config.toml
hidden_size = 512
num_attention_heads = 4
head_dim = 64
norm_place = "pre"
rope_theta = 10000.0
bias = "none"
tie_word_embeddings = false
init = "uniform"
beta1 = 0.9
beta2 = 0.99
lr_head = 0.00834
max_grad_norm = 0.5
warmup_steps = 313
schedule = "wsd"
max_seq_len = 1024
MLP neurons of a small language model. Each row is named by its layer, matrix (gate and up: input weights; down: output weights) and neuron, and shows model dimensions 96-223. Each number is 128 + 24 x the weight over its row's rms, rounded and kept within 0 to 255. Numbers have three digits each. A neuron's up and down rows have the sign that makes its largest values positive.
After each neuron's rows, "fires on" lists the tokens most often at its 100 highest values on Wikipedia text that the model never trained on.

L5.gate851:118099139099106129150106152139095176116183101117140132172128181124124114156103112163110116134134135111071190117091161115122164177091148127130134136160120164124146145142108087125119156115154129133097148088146143160156129106101119080135136139120107155145153089156092121111107104120136148118148127156116112096079163102153158140127127161147128119125145153129133158145128102111107101109168
L5.up851:132133138102112130146116137123113126156108097098132132162162119099132154134099162155104128091149121109133135133081151113144128134196124126103167107104121104128149149128096113136115116150148114124159133143137128140110141144109099104092133159140133152134141084103142107105131134122145141113162134107113085124130144108100128137135161149145108106113134127148108082133115111106120123131123
L5.down851:194107107166060129163118173074122114159111140150083102089162129130134180119118151097103144153092167132136123098142163139099120156153125125110160087124138118093124132106159150153146097153130136118131133141103116121088111136133070140120107104140108136137162159138155137129111151132111119099148140114140157144115133120155141103139168092136138133128081127093150122137099144127119200118164
fires on: ".", "-", " "

L5.gate1305:120099116118152083112102125091095117118117142132115137125102100146097157094126146138137157188141139162149175068148103096142120166091078121122126176137111138158150155101156125127153157060115157109147142121125103145122146112126107120127121139118151148101109136122132178139102120093151079112099134169142080130121103153134110174173109133109089114087150135133128101101173168109143103103162
L5.up1305:172151138095101153121163077139146134098148131143133113106087110155144120162123132114110110118135155141151134152135122088083129105138111094133094172088109157120147152122143126150135124154145116147101127159124126132148147106123114076188128142144137098077129174100150134082134135132141135135073110126157115144087102140137145126118105125099137136130141128125103110146120137143154148138096
L5.down1305:094120101152123120123109137139101113102125178137121110155157093145156151076096170125165126102134100118117148097152137139101123079101137126146103095104123120121153106156131107143124161148138115168134126149116115129118147142121129171065143103142171094180126070133127167148081121138122132128159103167158120175114144088159096100162141126096132127151122132151077122179139104134153134149124
fires on: "th", "st", "ac", "ic", "ar"

L5.gate368:148128140107142115191124097108104131138133134145120152113138153100118121138110119131098070136142095103093140134161104151104114129104124136127102159120152153120095130132118137091136126120111125120152165161147126100153121112138146177090124098126121169158133096171123122120124142116117111173102116156116130129131130125125070122152067154114175141133164137110096161106123139153141107171152
L5.up368:141122130153144115180138150110101112127145143133134130096140119114115115153134120144118123146140101106137177142163143126152122151125146153119106141133160180141102106121140123126127132131133095137118144119172114106141101109136163189113093098134122132141163158132116135081140100124121140151120116161133131126144114104057081112124108179116171150089143147132137091108091147116082117110130
L5.down368:127135125137206130149142144158142130121122116182115127099128108093141145171159142125103142087138104069142141136154144140149129143166161145129123125125140118152114137110120105122144131148142130145141098116133111153134085151136104132118132152136120143156167144137086097114137129139136126101135122149146124127108163103106142127131147132137118143081083121149148108145092112130106098120136
fires on: " and", ":", ".", " \"", "-", "\""

L5.gate329:129161147142128098156113116092123101164142142111125117128147146118109084158125163131145126113076062111103117149163157161134152120120138106079114151142100111118152111102177124129166095160127125106135111099122121162146095090167137099099138126105089104125102100120126127168121116138103118092159189101115148094124094118107129130158120140114142184124093115140120138084168135102128135149144
L5.up329:111087122077117147120154123106136147107133159149128139114103122122123101118146127145059146109121120136082200082100143096152131115132099168137117182110134086129115134121107127110161125117122106123134132148125142136076117127121138133089141101129122138157123118164100131170126134184115108145125164180134105115138103115160108087108169156138076113179136130127115143120145133124158155142146
L5.down329:100164092096149084123121120174167096130086129112115120106131096096117110077122123138153163103151120105095121110129151124139156141105114111080138191155105136141137116136130115146139125100122141081174154102143127129115150129167140117139135120119110132126124157066115092113096134125135101144174108143141127132107114101138114090105133150092150150116169115128130122108095090131150170119108
fires on: " and", ","

L5.gate1196:095142174086122167136124146141143175147131113102197122151118139148117137141145152160134126122153136138100163127079093133146111112127148157146133129139164090136120098146143081158105114116103147178166133180133116140117158148129118098152107146164119103156078106104118163124178090134140124114125132137092147104149131110075118185156139110169108114151131162135114158148121126108180149124132
L5.up1196:115097159148109125117163135110156126072084123137115150145104098135143170134131127148124157056123126124131192134138159085090122116148120105179093117084144124079155103135145112154112137126113103141170162150153115109085156127120125119113122062150139073148077098096177167086171116099163139128140097136150130165148129122137144094176158091082118116110132154118104134091156117117159148156145
L5.down1196:103137138114200116147119148125101105158140159121131116135138093090149133146163152135123070161132161111116157095090068148130152123084138162155131109133148090134143124124127119100134130118124115097165094154115108097103123135157151117097139158146146146141132144153124118113133144114178158146082141111167104100111133137100127122121121117129185095127153148113135107089115146139152113125137
fires on: " ", " who", "o", " the", "-", " kn"

L5.gate70:083128112157113142119128115141122057116118162131125163139177101128190133098113102179135098130146125152135142122129136093147111163094164153114106127143162123143164099125127155144101128144079114128193128110151083144158166142142142083093169133145119132140116075129125127130089109173142127097155133150160119138090150139135153203105130111111129160147144147126129134115132122102113123135143
L5.up70:149083112125135127109099129165114119149129127096107114118161131136128121139144136151122141134096116116133122147157114119160109134167137178132142161147138090150133132157141135143107123122132136114124106082135110181103111125140137094137079116089101126115081141094158112137136186175125166107120159132144167100137087140166134137128131119139135094122102111102143132142101141200140139115126
L5.down70:132182125106133082199185134135137145124126146155091100140092131165159115147139128119084118130130146123151107074115139076139143187155144120134125143119093146165092123105130118129131106117129176116123094122113161071121095155119082159146134094134100099143089117131090157113152094155094160134125102161155174186092131110132087117085123148168153129140121123100165095093146139127106133095108
fires on: "s", "th", "us", "u", "iz", "g"

L5.gate669:152130156132142138125119115100144149105160108142109136141118109123159143146076129122127173106114127131148126134131152079127143144144155115107167096128112100144122169187130166115097164132148121131160125129091113133140106120109150110133138140144107113121120123109130111168173115105090140106116127148166125094145120091142083139118085076130146143115151138149089165119112164110173105105200
L5.up669:132188112135110125173116100109135105114116122109186152135132127137097151162136128144084124104108128125165120126111141134068152155094158131079175107119134113128173128128093138133129118134145155112165175137118130094156115112145132122141142102129140180143206138141096108118130137143118135130102171149131149105142138127129126123106147143134115131109135142127061142117188103113127146130131
L5.down669:120164144098240108143118101080098154143157116098143132132151141127150152097120169163117155108172114165131131138132127142165140122160125149114115127147097139150071137151093107135150164135107134111135113085136124132135093111114142125143147126157129136146127114129140085142118128135150166128112101157180125142089112147154118158138119089138159109116141092085135123146146137129160127115146
fires on: "|", ":", "ly", " /", "s", " of"

L5.gate982:153100138147109105092136071106108106097126108119093142149154137131094143069143147129136130086131115085128156117110137095142181171130133158120162145154130115150063164162087181099133146118151099110124129154116098163125102103116122124134124147146135128130132132123119133117136143167142120173110097118146156121108116143108096107106150108144159142094144112108076100144121144140183181120093
L5.up982:113153106143132160130127145135120154093129167102141146119128132115110108140103153128156135146098105158137092119082066134120131132114100153131131097087133136161148161084090081126111128077077091099126139128132117117133142115141145091148129146115117177108118117156151139157094155119142154115111131145147122103120113142150134148136101177097116160073081133106088107132145157109128124151150
L5.down982:142132167135179109093129081117138166106095123098133149133088132125118140114126113121114110125144084114128149134144140136126107113165113148135125197146118113111059173162113150106139153158119139138135125149140123166107156121091112100148120132151140162123101077108127139113110114148159179150128102136144102119145165144112171133100131090141112137165108126140164160096119150130147130122150
fires on: " in", " of", " near", ")", " at", ":"

L5.gate1251:123157099152123121088108125106146092134101099109115148148147174117125120141094131113135110111164104125095122109161125144103119133136091099121110147078074093105137085160130137101141158080145143119160134107137101132154105100100134112145150165148134148172114106094094140166159158140112105147072148156115119116065124131119072115157152090119110093114143134138117097116172107138095127086153
L5.up1251:143101090105119122094124141085088130126101148132130137149156152122139079107134134170106158119089106157131103149120133133146098116165131145118154139186129091132151175116110129108153122097108091112100091091117108181156112115110127113101118162139118148120163181138113139117105139136104161169169109163142139158105116135118145107148166152154090142098126163120120126110168112139138099142155
L5.down1251:121135149135015153144100141130098114109143146137131139138137100102087166130155119162102144103087107138111133086118138138135138134126134167102131148119159137143108123156089124137100116109128130110110128123158112160094149138134163150084116134135169119098131147115144139131126097106102118134106103153131113146131090146086141169066140127143146152111072114127142158100166099142109157173109
fires on: "s", ":", "-", " |", "or"

L5.gate580:173132140114124107131104138065111134119117142120187108146134146158106121152125140140095137114113154143092129126142118109115152122104122190135140129134079114124164144098167141163086138139154143119171144065123071172110136094147133101159175137158127123112117127126104113189115164120121136120159122181151135131128118137175102123178135079105145099122110128167108120111124149112146094117167
L5.up580:126094152154123124160140092133151097152135140133142117088155109129104130110079073167151133127088142122120106112081111126138143115083138130115140187073143131163099103074098138115145138147120102111125170115135116118127145074128089173150134110109131105160123119145142105119119068116101144136135179090129119075117126130152171114113178192146113148125132129159136154121180138131080132102159
L5.down580:097141157128155128135129146122100117141120112139094155188119091109096112107108140196141089122104082157125127116053143105083121084146123122090159106115124135140138074137114131120137132125123132127105099105078132119121153154079072139107122102126139080129144140117151139117174146134107145122117122179149107135139147139130103111099162141154144117123076125143153102133125133114149169151137
fires on: " can", " will", " we", " to", " would", " We"

L5.gate427:109142125112085123167104097158117140144125192130101126128136127187141162158133152133155132136135132127086131102104174101167161082126151144119147132128132069118133109178153156125124127064147151119115149114110102129118149084108172133108123102168118125144109087126168189105098111116130092140094135156080097152102138122157116132145119150092141134131096113110106129092081153144163138141093
L5.up427:108130125120116133127105137150142145126109170143152117115135123096146102147134124127135138108139151120077140085122134142140141092155109152140119119121108189134158142137140147130112099134126162097101099134139090140136141133098135157079111116130105109100098133144097145097092099087117095120162074157118111117103135154120144131140136128167149133180106159134115105159135140154109156148090
L5.down427:165128072094116131096123147136127128143163098129138095081148159132137151154109089137149115124175075094115119177140148119125133118123138121115138070132104161137124164155121112115123148118088088168103163129118140144121084155089126080134159072107095092104123138151121142134118118114117135104105107108163135108136132125148128174140124115156123157129115145146107114117105113129158122105100
fires on: " the", "\n", "0", " of", "s"

L5.gate1294:122093179134116143114120121111115145130160138107167123104138152134132145156126166125132060089142143055109121112146126142155104136098164142121113112116121109092112130120187133155176126161147128132147125115112115157112133101153153121100148136127114143128125089111122139109143114121157089149122162152095127140125103121074095124129149120101130172107125128122116091144107123110094130138145
L5.up1294:117150139163131131116159168140128131136142108147123103165164157146190075101124126161174118122114152186093115157167107183115128120126135133109082121099174173122148176139162134122161106121154160149127144132122104142159200145090136124152110127099129082107097122139133139146101075105126153111172118149151174132095164120116124143142153143160110153086139135146126117111157140126178136097118
L5.down1294:114103135143072123131098132139146101094135126120104119152140135144110153122106113128089123124142146120125146144168147185161137127106175128157161138166162133100146155134139150131122135112181109126138107117141109155136101131118149152136108144120068132077132061127154158158094115142097126115092098129138140106104121145123155122139112129098091105103087114129171075147119160108100096133140
fires on: "\n", " United", " Te", " =", "ata", " ("

L5.gate799:106125133119129121138120101068134136082143124111136094112143140105142127157114178123139136140089155114150118113107143156160147143126128146125122155135134128120133136100163121124120129112116113111124136105093130106140118144136081106109164115128131122154118127103121158152146143139137126140106117122136098136134127132113123116171157090117168134104153117130164133133093108114155152129131
L5.up799:073139121149131137127159137125128148131084123145116128106127154096110087096103131122152149107120070130133137148070110153126131112119114139127144137148120121130122145124130151127110141114127124120082120127165135108105166160165159052111128087100107163131119112155139135114157101125175122107117136088114092136079135102109116114107135135147138099102089102130125133129172107121126122111123
L5.down799:115157098108148121143114143150109093135108119134091114091108126139118134085150093162137155120121087134143161109078135181119147121136175161146130123137113095102126130133185083105128096144127131091104105107149099106103141119128168112131126108159066132164120105087109116130162118138158123119153094143114107179090131115085137120094087134118115107095126083143135140141109119161101121085118
fires on: " (", ",", " and", "/", "th"

L5.gate840:109158167124151100144080124106135144081154152137173141141110131115105115102100118167161131120102103107153125137106125140108146122102143128139142157136153147100128135111136084118166116087115136103147147133141133150128115132114112108135173154138126116139160121085109141145140115138142119136098125168128104149125122154169111121151116115143161153121104125125112171086137134128102090121130
L5.up840:102079138147113130137144082093123126141167133125155143098151100121141115106165133115141150151099080101101128130175146159116169146144133112114132176113117124120161154126155126090201103099147155071155113116158120134141106119141126131169171159108116125133104115125121148147137115166104111132052098132128137156130124131111126146127155142138157126123105146129133111139144144125084138134136
L5.down840:138136123122255101110152128140127127134129152142129154112148124136145136129125115154115122165131080112124091145135130139086144126116131120113124137150113095138134126153118125131082128133123124116156151125142120148138146145129136154147151146146099136094105160119109060091131105169124131114135103107135137154138158157115136110151178138132158143143112092127141087126158121111141109145138
fires on: ",", "),", ")"

L5.gate382:158186154137134115161106119096085134096119123144167111115112143147118150125159115112133119118143099108128173132155050149178128135104132114046170128160127154123094134118107178106111128131151119133166124123109149111152132101138121083114114084141109149130163132090158154134118117145163143097092120135130141146130116131143101098154119132140159147093116075144104106125111088126117164134095
L5.up382:171107109138123102102096122112101100116152135098128111094120171110138181124173172142139172103117106155119112126141127144113121124136105122131128162137112137135164100139118102108138145160074143145144065122180103112121131165124164124106148138115125119182146132120144134058164135128122151143095111121223124126097130136117138086127113082079122135108114131148133104134102138130142149122125
L5.down382:125114121111174137112150071126130166135126120117113086155178101098115148135149146122154089103084144096098163148144102155123088142121142120126148140153136146145147143097128170118131148155173156138123170141121117102121114152095145110113147127133154144116145141146143127156106101157169111069092114146139138122167092134158154142147126138139131142123150133153090167115118157166141123117121
fires on: " and", ".", "ed", "w"

L5.gate252:112123114088135112152130105097149137127112133118178101130110151121133132120138181158158157103119098127113150105146098141150109126119097134112079147153105132126124155118154121104150094133096132059126135123133112143117191095135115125144144107115119155144157147136134157095121075135109116119110145125131097149146135133094156161170113112111128161136115128142158119146123105109128160121168
L5.up252:092100131117110124151187169118114158091130148131127096128109134103122144118172144169110141109159133129154109121141140102102146119162086129098155089146141124110040161100113114118095137136070136162128105090130114121123148084156101130144136074157135155120104116118123132144144084137123089124146146104160051193163121105097126136147101114143141130078158079157147124128129094097135142149128
L5.down252:125142138149222158116129117127116104125153090081140122115103109129129142105142145110171068135096113112148146131125138129134129124140145159136145102138066111112130078111106151100128126076130128165148089144167123129162126137103132126108124121129094140144096114157181101122145153122113109150124111137114165128105072150159176104152106132163096130128167146116152128101115146135163148136125
fires on: " (", " to", " and", " been", ":"

L5.gate1179:146157168087051133124085143076157152096104137105124132135148093135123103169142142125127116128147124143086166130144146134163130163173179124100112128101117097124162096151131094174131135118083146143114173091161147138174110120131108080090113166120122127129125102131139162093161136163147104147154124141124107153167114132083141148140152109158152082135117158126105140146128128175126115111101
L5.up1179:149098087125109162109075170162129119113126113202120157105112116130134132150124189149132120105142138104147126129132109113120071140127102125111150140122135187121114131146161105110140102169065108127135128126106148084082148121122189146112112165120155099104131123125072120147128141144134100148133157117072133158098141122124110096130135111173137110149124135162152140132137124121103073115134
L5.down1179:130120119130218129103158121054120133155117109161130103136083112140169083150125102143110118131161134115131140092076085127114165161100124095133092120143096091142183088151113121142125141136129132134109142124130106154145138146105129079114110197084105162113152111111127132149156136145131148137148099111148089113169118123107140123111152161081131106101136175150117139119112128123092131140095
fires on: " "

L5.gate581:128157121161107081095126114098124126136123147162134115078140171128181149126172115124122131163110165138131149122104125116099113148119103151121123126108121135143124111142175119099068162079146135140102157158080129147105115081121152117126143152164117130126124176087094167112111117117118100147144151143115165114117132169116133111122121124131151128118133145088166100123159140112132123129122
L5.up581:100126069152116131111122130166085094155117119129102119098121122126164145151160117121136159159114179148135149133105152130130106124143131137137153135136123137128161125137129161119132123129101154138096168160088090179104190158162163092152114123119163097097139127119090127097085103149131117120123165195118167130155136161093127147118168166136106133137113169157134116173129141123151140120137
L5.down581:135099097129116145122158138108132126115137080102085127098115121090129154129129093161057093109133180127132104121117136138144139138105087119109151116144146136137168136158103149130145136140111120139132140142115129140151123096117159108123103135119133111097106108171148141130140132104158155121107100159154157089127161127103119134134109106133127129117159176141153160123143153111162131110143
fires on: "s", " Sa", " of", " O"

L5.gate697:126122144101126115157107125143137125107132134111132062141109144150139096100157123115121120113105156117125154117115073125108117185142160121131150084118162130095156118108142143176104144124121130079117175120130132122138124122144135114124163101181177167115159107142159123155125128121145162178125159131120114125089108101115096133137142144095131107094140156101086127130111153123141145137136
L5.up697:134097138094126137156097141114119160114142116085165118193140107109114124132137104123105121139106132134134113127114134130119207138120159152089100096157141123108128095135102060158182138118120120098139160119089107123094135169116100152122127091130112129139142135182133133101173132157168143061163185123133125069141130146081108161180121110123187099133138137148128127188096104092129116116103
L5.down697:119154112111142159142141119091158122131109139131102112082183093125111136141124165088166117112126132064165129129148121136128151142169186103145114126090104156138120119106143181122142128117139156123115131109118124126145115121107147121139103094161133154144135052163148120092100145132116109066167141119128146132102129138105123148142134103167144138162133143137066135122098124138137140132121
fires on: " ", " (", ")", ".", "|", "–"

L5.gate1065:088141135146126132101129103121084122076130136118104091168107145143130161123160141161126128129152156123148126139089097136104114113124099108148136167149149087053110084167185102112107150114138134097162108123104092122125142134147169112126176134148121120141155140163126145144118127113131106150137142108113120168099128152111121144142130140128151125109123124109097134086131090101140092137126
L5.up1065:150123169154120107123128128149141111133153146119116070193161075189114132142169127110131121102140158109111137111155129153128120118135078089197133131098143092089117126101116131157111138114148153123141169156100144082138122128134142155126114125116160131132069148144123135109125117132155129111112132111162144152111153177127165111140151111102087109110128128142123115105074106161102130090085
L5.down1065:102132174153098129130105130134129117103127134102137097149136150167156118136145137126098125087129124114078130120123155148129150113136115124144147159108152105144132144135148109145172128149131105114153101134109164133120173134130149109175155111151106125108113131110125150204090177122105138098125113090148124120118134138079152131125107114069098142139150125136155135122115107138126132119111
fires on: ":", ",", " in", " the"

L5.gate618:134127102149140143091102138161123123107133141107126111117103116116142165090139131128113074117106143092082144146107125138144154154132148138153144123129122090127140071127145124105122143112151123161123168142131102125153092119121185118087161144134172133141113146170147105112141125136141126143085154159105124106162097129167099129068132157181140159108143144070104154171118134107108135133151
L5.up618:130131110112116109154148093154149106133152147115139149125131142175132110172135167129138133134144111111116158125129140082108130170124100088177160110102125170095132130134154117097118114156113143117108109129148143107132107113129184128123117162108095131109130118193134138102166125121106102079143115149114140091127145152129142122103122108133142126083098122122120152139115092101167128136125
L5.down618:126149154110117104121104105095140140143122150119089105134130129138173112137170097127139129122086121103128125139127111143136153091124120126114138161116150065140138081102118145143110095124159137171069118146102117108147173112100132115104064141153102119118144114131102150095096088143094175094154098117175125137108133167102123097127166159102079110137158136148175068113101102160156165153128
fires on: " the", " first", " second", "min", "it", " in"

L5.gate732:072133124149131119138095082120108100082131148089081110129122135150129077129137124106172185105116133105089145145067106131125136127107136136149137135143153095162104092084136106082172177110091165101135158100135092143097131148131129097185105141138125154125135127191110121130141137070155123128127100125143080122158160129144101157134121132126129151137126096113115111140131121117119162164120
L5.up732:098155151135133093141159116118182185131084140102137121116150127133137105105147132169140164130057159136112106132134157143146114125145144138142131135130136120106119116143148089073154161135145153129143123093134111139140128140082082135159099145111127127132107128165171142159090126132146112118128153115147135146116140124118125151108166151112131094160148129130145182126113160100133118160118
L5.down732:163126151145068124109111161127134087113129152150105152121165109125143133142107136154098102102127102113148138093153142167142129140109163113126148133152134135147159122150126154180096140118128143160116111123087112106085137139167122143115183126115162122140132109125091107125126113126102128101099131135108146140128143147132161080130120091141138103086115115118105125143111110175103162103127
fires on: ")", " (", "\n", " ", ":"

L5.gate312:125126090072118120155136172107140147117135131132163117181158122121169131131148135110114111114132177076178123103156119138098126112107141140111130102094128107109174092144133163136127155112142116140120130143145125138101141120147100182152167112155135148146166157109113156155123151106122119130135211084098114131117143122169081125181104146121121129136104097123131122086129107178124115114127
L5.up312:157164104080131108101123141156126128095097109147116101192117125120129082159171151162116051187135107065144112091135115132136103129098091136120133160155146127110127129170128121159119113130122105148106109139139114135115177115141154123165122123126106126102114169140131109094115150098100097156094107114145126108120160109101107128127086111099101096146144118167160132113121112112114088139122
L5.down312:105103145142088084104134071095135104134099131123128140125129104182111109152114142164119126128119150104114155108137094111143154108165133109166100125139118115141143098192111155145135122141163139113119090119127108118179165104105185114143127136136106105120138130149085120127136157112160120126142101142146142135136115112124133132118127087124108148098113130108147137082087163123120095168142
fires on: " ", " in", "e", "it", "ga"

L5.gate1288:075128137144145116168104112095159155069145121134166124123158128153140145150094104155149136132129132132105157112132133126147096154125132094133122137089142099157153161107170094152148137128136139104160131139076125113113133137180097129169115169133125118147132062124135107111113123166149126091145147141085105124145101129115093155138137165100132112136144146155163105096209130167104100184087
L5.up1288:144095151105140145127089125098130102122166140091115162129085107138140105169092150161134143118137104105101157152116140162097188185099131136094117129116128135152175127122170088105150158156148141090140136104147066102147135134130155135107138120108128130168152130065147127128091133147102146135079144096134129130139124114098117107132112130122157086142132126133117123158146123117109176083168
L5.down1288:082180116112135149076123133135099137118109126162196143085120158130084120106118121132124161139121096125134119137099121146149148133114120095132104114107126114115127069140112125104134139152100146099121102122108109191099140104139104132136127123126100142164128119141085170121110138125146120123126138118108171077152127113114121140113146139131119169140166132164176142103140155104138169143109
fires on: " ", " |", ",", "ly", "-"

L5.gate1296:105185142158131080124116141068132109115107136174134108124138130138142114129111136102153121117129141140102178151169121133089135116115127177182156099148146095127125137123173147123122126093148153155130142147137090098118140132104125138129118158123104171093087100142101134147112157158100096145133115145120151121100116130076126153123134129148130110113103090122155137153094178095117123122105
L5.up1296:187149092141107135120150150112128130085122131161102136106134124070159143143115147157101139133118135117126135168103101116115114115145123069126145151138153117120145117131155165090165147103116133148120122104133135111136137153151154136109129124103131107137112140123115118132104099143152073098183116168102146137144128159089107171152143157141124136125110103138127145149127129080141130137155
L5.down1296:093139085125135122143125148132162164092107144114152115104123149101127112110135059132124131114147132159136108099098150143121143124149132171137111107086131137116135128147131132077123136125109079151140109132150189169146129137112149114117096149133140137103125128093104128142138122143132127114124136128143130146112161110166147121118179164088148117135116154105148144086141115120150117118135
fires on: "\n", " ", " for", "ri"

L5.gate1129:118147163118117110165104154150148094172145132147145115112127103113155085141127109127095145112105114144133090114124128081153139149145102166093167140123186115096141158113151101111165164103099124170108128094104131165118154115128150093143141125157163108128116153063120161113113185113176068133102150118094116145135131127133102137133104147109127088136128103113108147119137154108149125097122
L5.up1129:128115159148115100142119082094117135129115121103125121094150120140137085111127144145124153153155175106137126137098108142138128105104135098125133165099150107208119105106111091129119122076160153136103124143167102108131102117110107078143121144140109147064119125124152099149126096118099154150113081111126119120158059154167159147109144131138130158117142100086121156129138119125122145211137
L5.down1129:115113083141131064153142167168118130125124127165119121117156072088117106139146101133097120137096129145093152113107120088132110157175118110111134118105142157160151129100127101157139170153162117165130105116121137153132152135120119127110109173127114170141155138148125112152143137123170129172118105131113154137145146135156126103159110144093141125144171106128119078089179159107179151123147
fires on: "–", "th", " the", " a", "st"

L5.gate465:149166108112070129110132148123130124095134138145125123130095078109103109156060137120128123123080109175105105098128147117114150101097116113124130093118146092126147151083166140102111138145124106077160114109119143153126174139149149112130124112088130128094129136144131147131111094100134130151132127141125128144117116139138149170144129101097191144163127155152101131108136106124111106151124
L5.up465:139140110140114115142124069093107103122165147160167117124152083119121124147124140153159109120118162124125122130113092138077126136131108151098141114116140116128146102105109156077135112125102141154144160119171133177112112138149141101132099133120125150093178128115108115174123099087169146164154128099149116123124146130126155148133117097110147123129181132113113095106140111174120184079126
L5.down465:096104153152146175125121146161084141138116108097125137148121140130137101107154152145139107137150146120145120165086103112155127128157143110149148126132167110087124134154088125137177115138137097149121106114123111118152140119129128128136144162142145111150102100140133123111187150154111132112133124144138120103122092126145104100114101160111077073120084113137105175123149149114152133172132
fires on: "s", " are", " were", " of"

L5.gate829:126101136143130101111137077124119100120178088111162098127108143135134119099127138073169155113137114078135143107127097118123099112137094122125148170074118155123129125111142149111121135110092140120122134097139129131124096125125098144083134146166149167104139079121126142104158123150161103119165146107144103120162103155115117107170145135131089191154074110147121128119160069115133149144130
L5.up829:133147140132143109121136149107074140102120083140093146179082140143162086144106153138133132146131116108124161138169149149129133128151071112123126151131104121174121135153125127138100109136159172097127118106128125161096175115045113143089107110114151181104157161122129126086136150084136137136177127100097088123110144121065132133136143155148118145163123113130140150147139095116164125146124
L5.down829:136118153092124115113134119087120141104131148161126132123095125120158112176103134103145161146080162107108154139101126119145123143109167103153091127115140140108109134132111161127135092112170120123094124142146138141135101176084129118092104129142098136094098145129114131112144152099080157146085123130091096121116112118089102175143140110127084109140103136119131102122123108111150130118100
fires on: " |", " against", "don", " South", ":"

L5.gate366:132148166087122166116146131106125100119130147112104114126125078090075120152143149138103129128161124144155124129126108099104111139109147133143154170138112146065165128115124110066108106109114126146091132110158148169147131143114116120159127144085150125105122107111150112114115090134156133203100081092123118141137091121144131123091118129153111098160094135107091162124144106137172096113120
L5.up366:119122132095104133123107119074083151127129117141137101173180110082094146148126114124149099157172143139112136123129114125105130146133121119104131091135133127106136103146113161096133150118126146101129140134135135171171128140133141092126145122118161108092158121098109123123166136126114130124118103144121089062153120121158104103148113205165133156155138103108164144131105101148127137125118
L5.down366:138129168121153144175146104058157116114107157130107145094108075110131125131127136156085135192129109102142157143117096132135158168158141083146126139157140113132145162108113128148134133137137098144110142114136152085127152142141155118116123153092137133132099092107161149105122119097087142145132148094125097154116130135094113129123149134131135115162101116146098112124138112125133105082116
fires on: " ", " re", "eva", " in"

L5.gate364:090120150132096109145134122159124113113092153101125085152108119108146159139170117106171076129108124121118131136144117090097122117143104122122122145128108122141126119114151159123134115151098119105140113162123147109106123121168126115142167141145129097100116172096131157131103102128168112138110110096128163096061162137134129114133055140134133133118149159085139124131062125151149181169114
L5.up364:192139133119135088172135143089135122097133108090133125108125095129120111131115114125129144124143132157108130150145126136168124101088130133118102101110174176119145101136114118143170125121149113142102120144147156134148058181093129124143098134132108125115113149129116116092137148127108137165163131152106179132128158162153081093126102172097145181141130120075112143080118102116136104141132
L5.down364:108111145138082100146097156141129122074137168086127135119123071121139140158175105131112176143115158116140122147096154143132120136146164110107163141101115123147142144156160102165136141090101153142104157177162144096085129117136102138110152147125094157127167070142071121180160152105148141131114145158106129109124121084137115108111144132164081087157155158133115108136123152163081100159124
fires on: "ia", "don", "r", "on", "i", "o"

L5.gate844:111134101116107114089172107083122119088123152115135115100085109137123152150100163135107120118099139169113110146105113092108157141131118137106131106154152119112104088122169117125165191126082146151112129098103131134126109114152128124133154133180130121134127148151130152101112141124119104127134113144130160115110131123121129128154161123107176129116093131141088110143140123143130172128137
L5.up844:129109105166136146124126089141119094141135146091135104119122127131183121131075144104181136108118109153110149160137108146143156144164108111094079101118119110155105143124165072156113133167126109169103122081137112117124150121152152123139166120123096129131125107122167144102111143097101154129134128115099149107157156118123130153126144167110140145091098139126100137123140154147115069146174
L5.down844:116122077099105138161129133176151161132134105145132180146146107137131204104124131138077140112095099146156115118122123149102152103107093136127094088165148159172126173127139130116117150127107105132136131108101082126115091143126135107103131072103117146098162154129101141106140130130170142135099144129071146124087120130143158125107130133170160179110137093133104086174153160120116147139139
fires on: " (", "\n", ":"

L5.gate867:116157112105123131111099112103134142083167119128170121101147150082178141172122146135156125074154104134125133118116119155095133128101146149150129127107136140118137140116154131137130131100133117088166132094127139135130095092145127156128190142151169146149134114113125132149157149103131109132094130142127134175086114131163101154132142121106173101109094159132082145087165132135165105121166
L5.up867:089132137144146155152161085138087148058116081095149144106137109129115112137129157098102108127126117061166157128114144123111141142118161131124159151112126131100143133179135082157161155102168118120143119076153159147105085159115148125135147103127128142137096073138093110170139129126137114118111121177120100124119170150105068117086130109165109112110133134104099174162141127136131087121154
L5.down867:106103127161255134076122122113108129103139130110158121116118129139089157114107144096124138131159103109123110097140158134094135137137132170124104148129110148146125133164137113135147151113148116117141115130146128139137119140136126125142209141157114140118116128114115084108147108134128146108115102131103117146090122132154130172148116119139124128133120134108133139111120135138151092187144
fires on: ".", "|", " |", ",", ";"